Weights of a small transformer language model.
Training: a variant of Muon for these matrices, 653M tokens, 10739 steps.
MLP neurons of a small language model. Each row is named by its layer, matrix (up: input weights) and neuron, and shows model dimensions 64-319. Each number is 128 + 24 x the weight over its row's rms, rounded and kept within 0 to 255. Numbers have three digits each.
Before each neuron's rows, "fires after" lists the tokens most often just before its 100 highest values on Wikipedia text that the model never trained on. A number after a token or word is its count.

fires after: "1" 33, "9" 16, "8" 9, "2" 8, "4" 7
L2.up875:118144147156127135126120127153110165130143165105130131129161156126128169130152129150141120116146126090134169134160117120120153150121175122124142075126155135142116162142114153128095108118125113113088151134093160139130140143162136141098100163114155103130108135107142115122085076098090141168154151176125140195116144088054112135148149149126157132140119086144135130122167104124117148146105158135151104112099123121108153127152144083121145139135104174083107166129166133094122146119145098133127095107146150120127126137097133108149144133103119159105148088116132159133113126121095087112064122173124121111101131114166103133115101131095145113144127111136139137147105085131116105111099107137127078148122136121087105159082100131124106101161145121138123111165110045103114111150130117

fires after: " N" 28, " n" 21, " O" 8, " G" 7, " Mad" 5
L2.up1049:133110128093135117169178148160125162144155124120169109126119075101121110098112162079121106164151134153109141113096116130119183143123113074124096146096139120133133139150138119139131188112111100117077182124130102144201090126144126141124113149149100160137098157140117150133151111121119123140162140106144172099094099108102140180115109116120139143153174136144107148129122103093156111104128145130140134124176116122152128124108152114103120187098142143153130143113137150145137090158111113120046141094105133123128105134145118088138133167095124092090114107124142125127134163156112094169127173105122119135156147121132122142095084080137104095119123101110116149104132111133116159142124112119180150116151106147140160112127144175135103145131094131116144096120098156163138129115120113

fires after: "b" 19, "w" 12, "ff" 7, " Sw" 6, "W" 6
L2.up571:124110120135140106104137082159127137117143113130128158143123135150125146135152112147143143115069184137116108129166105171134110101106129139105136132145100106145106170098059131133140100151164125123127128135116135149118095075085118156126133148099101126134151128093141144146148135128168173133113105113079142113113133133118101106188070142101148153100106176081119128131119124096114115100127104135104141158135178184122120173140093121162117132148138104147098155149155139112126143147086129190111145158127102158118117176102143106091136123099094148119125129130107112125153123154129106139133152098152146149139162148137157121131113108140131156140111115146152082106133152090142105132157148149133112129139112136140122121168116129119170165099133182148124093113134178130096137088132142

fires after: "0" 28, "I" 8, " t" 8, " A" 7, " to" 6, "O" 6
L2.up167:120143129141140150136172119124126155148166076123089129119123156117102155155112166098113101159095137123108160160120119107106132098155145134113142126185119115157076180119121116106129150122101125109142129093152164136096091108109088113116128158151132149125148126103119151120133149149154106137143111094159116172129151163105122167173134119154143136145135125104091146144129110094160108147102092167117129133139139159144117087142133146143122115125116186167140112118133091110115168134131127132165092121092149114139128150114128117098127141109107111093103139082135142154147105143109112112158178153149133112081135112131122133113097096151121121078170085105157125149092102137151107132122142099189111103155155149128101137123094081096115165135130110134151119158125099135160092088132163

fires after: " M" 22, "M" 12, "H" 8, " B" 8, " A" 8, "I" 8
L2.up76:122118094160117111117139095132105123132188113111120155126128120131086128127159153130128152141110099153133133143151131147131138138120128139113125148135097079143149135131137135122113123138142090123116109159139174114114133070107181083158111103149098117153107090152130148113111137181121135155107118165120157163120145148137122142123153094136100120123112104132128114108138158130151132133104088099098148166082150112162143156129128188091152119130151129117102095115137142142134119100200112159123138145087176089148176144109121109124147137159103112134139083137121165131162133088111088139135134141156136133145151066160164141126127138118088114099127163119152187138151174132119124113101116138145106135133133132110150107102163104106098104094137144129124138083112126132119090089146143

fires after: "2" 22, "\n" 19, "1" 13, "-" 11, " app" 7
L3.up1228:158089131101110091177097152137149136103103163095113152109139132120129134144121121130120132100088120114079118094132117117090116120150136120118144174118126111133143124134131087151131141139122130142089124112162150152131151143122119096130096117141132127112151112121176142155154119107102137098145130096133142129146126166155121109153125129150092119160174130140140095116143143128115119082115147105106138113145158128121107116131124126100150103120110161148102151110156101105079127166124112112114157129140151141151108089115108161104157139058165123142137131115134136120099154068132122183119120125182161114128175157132084125103178129123077118137160107103156136151149148135131147088135107109150103075123138140080118124114141147185123159134118141142164110108132117129138129104194127

fires after: "M" 13, " M" 11, " m" 11, " T" 10, " c" 7, " Mill" 6
L2.up511:157131121089145136154113079145097106174097132157151158143077161081119153117109118128130127134128114154142150077140093147120171132143126135088111140163099157091126128137124116142186138145107126116128160122081133103142084143139150146080144104148121105113155143083134120144103116151132155170105137121113108128131108167118101105127140123193078097162150068159128107116132119103103129100143108122156187113121164101113126160119136131107175091174117098139133092106094128130096129101119088104128134167113163139176112157092093134114121111147111165130156148164134093087107110120105135162153085101137086183135124117156091126116156184112135097163131134134097162103139157126121140116140117123144085127158156127097126106137124165127134121152173096175145106115110109130098118132134116

fires after: " V" 12, "v" 11, " v" 10, "qu" 8, " sp" 7, " ro" 6
L3.up894:122151159135096141133147087149120128122099108089116074118123130124096134092121103077126094134147174126126114094131149155132101095151170124103069108156128130119138090084110142168158116142098106096131098124164082155106111123120089115115124131123139162143107079143145152146146110110085102123096114102085116101128134103126098124169153088109088143130116117117102119122148152119153156151142091122130146161112099124102109115106140114155111187115119120059129162140126108132147109140134147083125111142122088140139162139108097126133127145118124174153118071129156118142143118093104072126086151157113090109111102145138142116126157111142093148118124132161121151123103133157145167143156108087094109151109089159133155147149147128095106118156163132097103144159150141149162120144134090

fires after: "W" 14, "ü" 13, "w" 11, " N" 8, "ä" 6, "ew" 6
L2.up1195:108141118095120137132117143126138137132158096138103123124113133153094107136113128169127162121166153182122134106131144148133114082150097097170099143144137109120150114128122128181120120112105125142118084109092125082147084094131139107129158124092075129148110085172137185129147135126147151102129113089117124167110146141131133136144099146129129129119142123137093105133127094150090149119138147162169146107134094118133149145102198106127160121135089109140145148166133091130109138131129183175097150151145096147101151147138075129123098138121095131079148149125088130128142137120129123144165140136159127141169125150108139121102095137094123170127126111108192131108125097135146145181142142163082105122050091131176134134191120089158102132113173174134126138116141102095122112146147131

fires after: "2" 15, "1" 12, "0" 11, " Con" 9, " sugg" 8, "\n" 5
L3.up852:142141065104103120166126163136087142078132129085147158109124122133138127161124117157084132155148135129094135121124170102069132079139148107142104131131165141096097098131133101144141147128161150129118149124112114147185084087153130115178167101132201135137139146123118152160107142107090107144118136146092168138144118120101144147144125114175116143103087089144163101092102114108141095172132116113133150108120140156114135145128141141080136144129127132101119134114152129131124121151097087097103151143092122129112145110130116126117137144136092131113162109106114125150070112101102139101106155142162104116136116128133100142129147114124126144144191125161130119126101118151111099119073121133096111158105138086143103137122114127109168119168136150155143132155099098112119155154168107

fires after: "0" 29, "1" 16, "9" 13, "2" 12, "7" 4
L3.up809:113121115112114113149127105079120115158128162119090152150147138100135151079188112093100128119128150098134125126125126134098127112149140098135167097097131128119126096161132130170153144114128112129069126139114097098129156095161162094126110096119080101141086126087130152169084131154129090089113097133080083153116134137167120149123095091109126159137121136122128092112158134124085075168095137133106127149098134064141095138149121138119097116100109144063139083117132152098113140099093101139165160131139155155124143112125127154119106170121128058121124130130138095103092111146122131126059134143177114104131148131117108112117122123122126169126119096160167117135148114086107123123105123113115111172183131108096120124129148098121134114136163088108136091122111124161130080115104115

fires after: " N" 32, " U" 12, " Ph" 6, " n" 5, " T" 4
L2.up776:152112134156160109157143095133114108079153130126138112144170112119107137108123108098112104125138084109138142173131097099109119122146116116086142090181143158139122143140150083112156115157141150132119115114122150146159162118145137138097112159085092091175124180126128124129133071145119099176123148139134118103108154141112183135145149123159172167136106134116132125109096125130194122097112126094132138146139090133091097119138112105106087166149075164173129154137163078146136147125155128052120114151092177081161110129127140110126111141117116116140125107133106100171129141116116100162169105098121138135160125143141120158142125117145088127108132163159157116125134125110086124111137122112122095158123120103116121102112094154098105131090129130170118139169132146145139161119142146

fires after: "-" 46, " G" 13, " P" 6
L2.up608:117119164114180142138129171116124149177142114134139109164159161112133175152155087104143140143088091107120092068109113140126097112137102116143122128134153167168116147123139114160130159113099135114110130129151083132130147120145111164119123120149116098097112114091133148117140177099133141127151111143094112160110097164094124115136130152124121118141151132093088125116148110099163136130127106114080140119138122099110127124104116116103118116134086127106129123146149139164140130142118087135129139088110165118120100142118078101166158097100114116128171142116115164137145169131111100104112134131121184127141125105145109124131157170142105134149121100149107159083106122158134128130115116121095180136155178140100137123103174147084100111157113203114167143103138126150099131098140119

fires after: " M" 14, " m" 13, "m" 10, " V" 9, "qu" 7, " min" 6
L2.up1196:139113111124124152137134105085175111085113132126171114114118171127149111106167126121146123125122122106113112113113130132123149128156156144142141142145097148122107092142136114103113150125115145098127134098147127173085107074087127092169145136129114099123091144101172187093117111140128145130143153116135113151117126135111122113172103112095118138159142104133163108088104145132142116117114120140128141165140091116139174123181129111115131102151050090179166170163102158156102100159110125115095152162087132152174137101113115143170095111128136160164078116141174114137118133118139141136111130109127134171146136125129139142118095123133136100153112145127124118091125164120122118123137148113145095127146149136113150145131077158172133130098125065165119118134123080120124129129098140

fires after: " l" 13, " re" 11, " m" 11, " L" 9, "M" 8, " Val" 6
L2.up328:125106148134165127092124114154178116137142123129127108140127097087164117104133121125121169098134132167114156120139122149131137150138157111128145115136128155122138109166137146153149091098133087151126107104114169116128141120113149093093151129074115146130168092095075109125104104114138151093146137138134140112147114106115110139176149096135079180126157099118166140141106146091131124091123125116151126106118097133169094130156129116159117160120100100121122114087129139136153136117100127149131128160145101101134136139132132148155129092129099159118099118105158145109062156135086127131139130158172103107133115113134111143121130147102108120105155187115127161091088133156142097123147128146145145093096114157171105124167200191100170145141111091137151092172118134125136155198172131

fires after: " v" 20, " V" 14, " p" 10, " B" 8, "V" 7, "0" 5
L2.up1217:114081147128130153177118156124133114139135135115148144150146133168121127112145129089107134145131096132130132110131064140141110166085144096156153144125125140099117144101092122136133154105133116120105165112142133083115124147148174141139123118155128127126145147172117155132098097124129117162107079116125145082105147086069122151135124081183132125111147124122145097095162096109151071157050117127107106097089147138133155120123117153125135172140150153123115148161120151130115126171137160184120120154115185126199176131129164125152120131106099133164177146149166098145145095113092135164128138140107128082118155142103117140112163105143122156148165119087120121107096103128165160140153145094130143147140130139136103134100117132138137128123123159143123136133158104126140121168158135

fires after: "\n" 72, "1" 9, " R" 6
L2.up952:128144113087090123100137136142176128108173144143157163171138145116154139140125077150090173132135127093098131153114136130133175141142135143119114172125147144085134109129113096125138144160118159136122143133110161130138140073118131160103109110129142127132155122100144142108147176157122136101106110152087145143142104118102123115150133122117152120135133115141148148174126169110093172077089138073154107121115127144112147115116143145097125122162125156121090129150143149113152147162114110114107105104164143174098106035106102126161104147105173109083139140141084129138122147151106141119109083109115152112108145193129108124099129162139146076111149133112122129102156135130125084121098137074115099124159115154094134121131119121130092079137111105113136117112121108135129127152124104

fires after: " s" 23, " im" 13, " S" 11, " %" 5
L3.up351:122110100155158113081142144136171120125131153105119090113084099119153110146141106128129125148143108108126149162108134107155109107139060132115137101194107139130138135123114119125108054128117123123126134117111168128140127118137181169078140129098150141136175099047133120127153117130123183151113095098113108125141113108141120170095143109178148152137121102106121110161124142115142111132142135135164129113103100113090147153121103125101167103170124117113121106090133104150122138103165135151133143110156131149076116122138102157137114128113109102131117159153133102138102125101170127117122177117171121110134137122153090120150148145090150108106102138120150127108091122121136118114150139156106140100131127158074129121130166101126163137138144108122098147157140082174141051112111147

fires after: " al" 15, "M" 11, " Al" 7, " L" 6, " M" 6, " Men" 6
L2.up327:126096100131142091132121060123105145090121130162138135143065146130154156144103106102152134133163174081130103171115125125169145158114154158117139161117113106122110107112149091158201128178145078102099097135080133121138123123133178160124146160075134108102130143108132155133098147128106107139138155130121109113141151139090116117151123134160170109136104129130123135135152093140075142099110150087123102118131102130123127106156123148081118144128072094155094132089153141109122128132125098103140108124131178113132074137125121063150117111134147115152149125117157145151127108174122066156125094103131145109139088134160160130106164137161132133125145101117101103117136128187120105129113145102160128146089137124123116143128166136140099115135112090099131105174115137098132134168151176

fires after: "," 28, " V" 16, " (" 10, " v" 9, " G" 6
L2.up726:150106121099133167149134137176109106134118123099085131113153169080087117157147147091093116144126120170122137115146164180147112143140124098115188100113142146119127123143142088153133126132126137114093109103085137092137127135109094141154139096110140129138132122166131142111109124159120126100083096112103144169093104132172112167138131090139131157131147140129154159155123101146137161138122129082138112127146128138156110068120102122087110171106129131112097103143135106114131160116081139152114133078092111096135111141172115123158150138133109158116106088139154111156142147129136121128118134140171102141109131133125145096127108135132120175148110133173098157105178123190120113152124128115118114075116097127161154100127122119132134140131110121103146131168146097151138227148168123

fires after: ")" 18, " v" 16, " V" 9, " K" 9, " B" 7, " U" 6
L3.up1164:118145141136122128140107115159131130137125108131109139076165124116115131121131117117124126148147130156133148129139081124150141086157112132123158093095148109134106079163090104149091125107142142113092092112123140075114078094125134123122096117171185170114120148158130110103087118114123092123101118141133077103143126117142077100111101102134109152138146104160093115096119176126148124113068154087136123130121155124105142128105153115138128115115137131069140144093152093097152101136099132123176119162145140185141098117165172186123119118131132142112114132108112187121151125101093185134134136128104112120107100122164092149138125125132154127107142164124093126168143125135112147143113129110148101126104093125123097150152120106135110131113144145090146114122151130124115119132126146

fires after: " I" 16, " G" 11, "'" 10, "W" 6, "il" 6, " L" 4
L3.up956:147137133094128132111127141100125100120111129126071156138129147108144130098153126130143108101081128147125124086146110158148133115135113104069153114148111138132061123091121119149149134109126140101098143160123104135158078106131114131115133145116144150099134124107115110143125129139127133113074136115112145123108104085162170108177106138111138138128092124114147103138113135133145106177100112121099189101123137096129086104136147117140131133129156113116132147131161115155126160099119118110161124096093116113089090106111090099071138127108128097109163152132125154130109159075173096168049145144153124113168136113124121095136160108134132118152158125170145132111145123177089149167127159108108107207124104112122106095131121088152115127138141187120090121105120150142129096113119119